From a checkpoint of a small transformer trained on Wikipedia.
Size: 13 layers, 6 heads of 32, vocabulary 4096.
MLP neurons of a small language model. Each row is named by its layer, matrix (up: input weights) and neuron, and shows model dimensions 0-191. Each number is 128 + 24 x the weight over its row's rms, rounded and kept within 0 to 255. Numbers have three digits each.
Before each neuron's rows, "fires on" lists the tokens most often at its 100 highest values on Wikipedia text that the model never trained on.

fires on: " g", " G", "G", "-g"
L8.up596:148128122150113117127126102108095098122137089122116151111178096108123134096122141106117175164147113124118119144122113165151158144152154082155110159111145141108118109142125147172127143115115127136143073128130166080146144104164124101114143060098132129147173144157082177147142151119157106102115169161116161119084112107148091105161106080146156155141109117152148107180131122145155139117081142135114132118141133115104104100151136084079105133109127136135137164141139131145123117100144141149082153130152098160150133123158104122116125156115137123151146075122145101140103091127132152163

fires on: ".", " st", "ig", "ec", " is"
L8.up424:188109109141133156122163132133130107098141123138127159104138124167164099131135132105118151154149090113139156189165160143138091126099128066120116140133102145086100106168114125152103100127073104124112128094157077111121093124105158113079141151130153129151105127121114134124128129123155167121160145165146156046175128126118119150162119125133171112130116137128141124113109156132131129129133135134125135142157125125112121153148135142153112132126137080130087149095169103113166078133118151126084114135135161128073126100129149147147123118130130114137105059148176119113124137111126123113

fires on: " have", " had", " \"", " has", " to", " having"
L3.up645:146116106162157170101125122133121102123093112174105151151092138104087146095181154138162142106131110147102122118108073107148158181114170135145133093063184128129132112121170095096158118139122143131096140162122131115096120151112150151118139121130155061105144148137127097141124109153109122171126141094176148120105127121083156109142140151143117118115140134132077134159112112123086145122162129108120126139105131129109112141171129114076104134112119128142152092147114136152128120109160121160112156091130138103116157126129122144133146152137142096094113137145118122120170180171111100130

fires on: "el", "z", "ath", "r", "ar"
L8.up201:148115151121157130121199134164120142149142130129104159102081107123108164099111131109132151151142077133128095162142133157126108120138113158097143123077126132113141139142117083115110124116090107148157115063165083159109124149140098134118146139156147106125119171117128131177141129133162156103138138093151164107110133156126159136120141159112117144110116151138122105148138149122092104107104131190132105171129147131107132144158122160101097070087116150129138099111101095145145123125119102108109150117123120148126090146150106144124116086096126144165135111133122120048153099130105159119

fires on: " of", " and", ":", " |", " /", " "
L6.up654:133136126136087088103094205132104119113136103143119143124178156100142109092135128150161132087179167106123125125144109113126147122142150162113179159131155090156146117097144140105118122097102166130132101113100138167105104156122137181121121123135120093122113099142135110129146167142086129149138095127097161144129186131150143110136121109085115113148114161151121143150116148089127133116097100144115133133110117091139118105128118139112147101159091101163138123097142144140138088119137126153127164158173051177144128103109138086143105121108132128132117112144092141121112137136173138133

fires on: " of", " ", " the", ")", " a", " as"
L6.up50:117098114132101129148169135134112116118145148151131137130146087122187096096172131159115100083117159148092119101188148135147123130161170132111150125142113122126120176076092174120114182141103134130138122123130171107131083115142108123122169085113124158102144133146120134170171156142101120122122134154130091121093118151140156120163143117117136142123154119111137107148117121159123068136136144146105123070102120088084120106097131059149109081134131115133130115119157138119149136117113155111143166126154138184146102103130117105161085149113126139115128144128132156134100147130134118113

fires on: " W", "W", "w"
L10.up63:118117103144084127112128125135115156115163127118102115130138082130188167114168094172117108124100119131129129130119126118156151139211141112105111134143127134137160141145090101157118151137163111159099129120103148125102105125103087121129125092168160125116124122151108135118127138142068079137092159106075100118153138137100141147178142134157146159157123119125130135119070153136124144134133155120119165106091152096127117145102140108167116149127162127099089114111136105172149161131125070149134081122127147128150103161127148098089133146159139081133134151132158129126108127095131150138

fires on: " express", " com", " called", " l", " f", " c"
L3.up314:107169136151097139122138148149102114106135140136127140090148131131181119128114132100102159147109131133149115161148131113174122122122104097130074098111133137145113137141094125131142158098154145125152107127120064097115160174119164111147146150119099151122102110144130152102119114161161145102126115108161097137136116153139155110138102161142149125104155107133149154084119107112154120102120147109103158131157124119116103105136092092122114131084104167162137178160099143156120122091130119140126166107172137131169099103112137125135148163125167111076121123103178132105103192137171077116

fires on: "G", "g", "B", " g", "b", "-G"
L10.up345:160133162114087112112098109126126109133158113135139145078115135124139125124101155117142111104133112129101105114111151111122097116138165133076118152161150103153160090151135128142119160114128169161161123145125105109138142102098120115124133111123128142116167137105091154161156156123125103115108169113088115171076143092135132094174117141097131149125147168157111101177102161089179131078103110172134123135149150096145090127159116067097101119138110140086108131129160133111149126133129094119150153137143108160150102158200101161144143117102113140116144132135130136112163101118134134119

fires on: " (", "-", "/", " ind", " or", "CA"
L10.up66:147133115124123130111122139140162141069143160124133137087130131081132138134155140120134125104113117126057128124114145135127134135136160143115119101139107142127134145154139158161166154147102117142146112130147134125120116089103126115135110144143161106115133123148166117137122150144147114126196155083155126164135099079147139061176160150121117124103094129109150138134126139091134094164104118068145138099134167138133118141151114143121105085155177108143124116095160104066109105129143133155069126152124089135132128128171098154096122166133152148103120130127153174141111141168136119081

fires on: "ed", " Apps", "ing", " at"
L3.up545:136136130154139174115180076133128104181123147104135144176166125147149122093152138142130127122123141125135158125120110137139112146120120164124159187162105101137130096119156115085086107114104165129096102130136173118136143108163121108136104080136171106166126094156142116129153118142127156134142108084130116141087129142108150167104103132086119116068147089174162128151136120127149136145126056128071131147145145140128106144101140107109105141123150093142165095140130132167099091095137105083112123111098132130135143122140140135134123146115133148155133089118163125129131103146116152097

fires on: ".", ",", " +", "−", " $", " −"
L10.up475:143145101124093104137154137103151113152109134150104130140132157124119072130125124089105119116172137125121136124113107164103175128147131121168139144096128109168095115112117106137096090137126129101081123167140152109152111143127128104152152089099161082129138174143140098098121099125151113123097137051145150115129092151107156129152124095125162126157170139143148123110132095125155118172164143102103174097091115105142120135149171130145133114133104084170158099151081111149140143110125077129139128165130110151126128148126156112115161123176160176101138123148098134128124124153100144140

fires on: " \"", "/", " (", " “", " '", " ["
L8.up701:179135117122109092128159092113129109097133120134121148075091134126137161130146133131148120092150139101131128140134125164164153177097105145098118092109087097142132075136119117148117155129140135123120136154099090107122119126130108116156096116116179106118098141128126115107119108139169150146118149095134106122129133093113146112144139184143117149062155155128120112140155122136162134155151119129097174106101171138129119136151116076142128153145165102175129103108100105114142180163157139175106131125090149163151108164113135132099146150125111083136111094128155104143167110169095125130

fires on: "l", "ag", "g", "m", " Ag"
L6.up399:125117105158110154122116085148129117149162157133110099151136163126107156122113122125087144094154090145105113110113114159114142132148175117151148115128129105106127103127145164140167132159125135179079115067089130129120093136115123137087136117070164143124167121121153106127119143127181109116138154082105097162109103121109093124156133149127137168193145146119149129134144095129103166148114117119101140163117126065097131132167105133120112129155095128135103168163115133122125129111155147110117106132114102142166129108140142179137152132153103104145174129071105106119134152147132117097

fires on: " at", " from", "ou", "1", "ade", "ain"
L2.up169:143115133144159149163156094179131087156147097115082137153196149128167123141091101129132092071130125124106101113147110138124105121083114103127125167102133135118096119121176099134113117116143148119130125137180108120108136140137131104170109095100127131133121126124136171173155109113093121123152141150096094131179117122122075094149086122095157162143131110112128125092129128126115134126086082115157133156120118160137107111101137168145103153157112106116115119115162109106137126139119166149136138120153136127151141130149140088147156137123186144137102073129146117109149148128135181162

fires on: " of", " the", " Fl", " in"
L4.up78:098107102078105075181091129152131135128136155140116122098119156115154144119140136139130095108115157153147153132139110162152142132142123122096126157095120083108122133160132172128116190145153131122097123103080142085125099123117163148114183153109099104146104138128106118089165159152123146112128131104128118092139097102123155115142130104157124105133111138114145108104120134172136103118186098147101147136148175119109148119156122087139140108104146132131148119144067140107160103119121141154145087114130092137154128147158116122172160137084160112109158074154138115111126135112111089107

fires on: " a", ".", " of", " an", "ar"
L6.up324:145168182125147117156100147136136147127121140118102131136117100139117165120119122122132128101091123084108142161138141115125142143136174120143114131122134120129097146117131119133115162109141152119171115116127095120140158110128145105164142110125113141146171139157109099123123166176111152097109164143110073126154107121128166135152129096109111122117119116160111066133119139086089118131175150147095109056157099147099099170124111115142088148184124148117128122127160119142131087148147114150119137140191116105168111088129111096125074106102145137118147154110120153125144178099092092129

fires on: " Miss", " have", " has", "==\n", "97"
L2.up413:163092120156124118148110110103152111156127130144080161146120129119101105115157106133159137084147146102174107151142109094127133115137124143156137083128156118180134142118130106196139163129153123088130123167134113116151133156120126108142114099100140139097133122127180134129130118136121108119115157092170176131117082106099151141131084119087151103112104140184112125127125169128124123114167145099127097133140134132124101099124128151109134157120100133123108106100192129110084147122069093148130108150163148108140145147121135129081111156091093131114169134152126162124177156153121108134

fires on: " w", "w", "ew", "W", "u"
L10.up722:130140118149135134147112093173157130119132166113147137116132130154113145113124133136169114161163089118143112119091156119120149102180113082140121124153132156162160178194152126098104097101154138113109156102102107126097140119108115155122117105138163162129118104144110137114149168138139144125108126130088103124102151107081079116161160131132126112132086078144120139125091137144143144156152149156153117123124149101119109132122118122119109148149146108139125122137180129085169121118093101130141099119090173118159148107130075116071083103163132159155106126130131158114151123187139125140

fires on: " V", " L", "l", "-d", " div"
L8.up250:138119129174099142149116102148105132126129098143125160115163148116117118082115114148079148131111095158131129130095169121137159135077139142131119135159172097111125123112161127125126156103110133123175106121118146133108120161074128173133171179179125158137087135107160134118167142110146120146153166117111138159098132147104112123139183144148141127157132104136098105099107112156128147138143143116126145080116130095124134123110142102143140112115116127096100104143147113159150134116112129105094121076131121120144134107129081100126170156110099167157090160108149120078124166059099132129

fires on: ",", "w", " w", "-w"
L4.up413:138176101156127150150111137125155125133118097113107148102133125156122119153153137089176157074112120124097085127138153126112184132135145131140117129117120132131124128153133100177083146148139100133128148143112095113142147118124104138128126100110098218154119119092087100172167152129081154153124164138078113127141109073105141106140133097127135088132088123160129126098120136152102150157126146183139146138137093121107102142113134140139110149105132177150159144111168121130145091118103151098130154128134117117166157132172119120097104129113088127114106149116130115122139168095109130096

fires on: "/", ":", "w", " footballer", " ", " north"
L8.up156:140126097127117128109137122100132119119134175108143152123108107136125150086120121114109154114110126139079132132094127107125177145111169115195132084125097126129119135165138140146118135122103109125151108136119076115130136096137136171069151127126152121161134147159143158162152136137119116100112189141112104124077139126142092121168081169136115187161108089151138126138112126078144111146169139097112176130112138112116135107097132118142147111132137137123166093120155144114169151101158125139155179157100151166118165128106137107099137109108128115111150141170108140105087123150087124124

fires on: " is", " was", "writ", " Ma", "ab"
L10.up294:095125076131100141139149119148135130156163108107088118096143159124133114173149125133110101139121117159110136122095108122142177105152119159130138163149120106132112099103138127113099167124099177162114100162105102101108105138156095145132127155129128131110162140139161072151154101115097134113117140101145137091118092085168130125112172131120144175141139103162177100138062161133132097122117121149116149123142138145138127136124137133126136119111148118100075118102145134124099143136128136096109154176162110166100116098113112084138144154136093120067160173123143128141111170123165116128

fires on: " G", "B", " g", "74", "icle", " F"
L10.up23:106125134140138109146167143136142162088123082165091127138154104127118118120123167128098123137166133159127127113094144110106154139115108111121138131137126136140136139084177117162164130112137162124135108096185111081156063110170166119080135107098136144146150131088120127126124129124127126151121155111127162155112120154106098108131096124119150136117139144122144100192129110154124130086106131136165164099113147153126079081122098086129115126144114100141106097124104153176156146142137101105137132131150127146121152101173134156183140082130124135124133142147102124128129064140116146181

fires on: "–", " O", "/", " or", " and"
L10.up550:119167111121092117135134142115101162132157168098116104097127133109107112100152098124150127135143145128102132161121152101132158138137146130161159136116082128044139115161142179112146132159147095107079154138152137140098124145137142121078171103158143113159153094097139157098128120145118139117157072107104160127155154074154109083144150168118154140123122079131127121143161116085165149136135136115135116114122153107147075157142108122133118100133119089141118115102140111145124183137138093126131110127114135138163145118119138127120161158142074151125148083119148096142134108144102110149

fires on: "w", " north", "-w", " south", " west", " east"
L2.up298:158135155128124146148137117143133140120146169082124145179141131135129151134129164137126109122107100103119154111120116117115124140099158105135091108178093118118148146143127055129126147155153133080163132120101092150153128108174139176131091125140152131177127138094125113181120088115125104125145151109154112128137146123072085089150136100149116104103085133159112154092142121101163136122141113134163187135122136129114123126139160157112151110132118105093170103138136127133129104117090157151137075081090126167154120138107131078084092145143119145121136141149158122089133132127131122129

fires on: "l", " at", "at"
L8.up331:126154134139129131134173142142075135130120115127070137168158132142110157128122137129099152060115095138116135110145148122108142110097111093080144148143141074105139124140141122128168109139111119143143125122117158114114156089128159131110117122127158146117162111150129093137170107143125142129119156113098111143110122163100137137119115149132136173113156117113097127071131160171102136115098104136092118129113170115086143160101101124122104127118105137116119125139170082171150136142184074112124112126161125141149183150152125120164160104105098079142098104184141113140129153134127157094

fires on: "\"", ".", "'", ")", " to", " he"
L8.up139:138121154146115134106104095123123106124096111114087130109114119112132108122125103132142140158110114073141093151118126101115126149123147160117110135137136146096088138120114148139139155097104122158099126169162109147130134120137099106138156120107148126148146110155149126159131125073140162128110152116131140133086071155097135129140091130148110152146123107175085173168076149141118153119156099139101135116120110124106123087169120132139115106166135118137112101166149124149112094131176109097191126143091097171170139185159165121176129122154097114087146120140172121128147147101094110141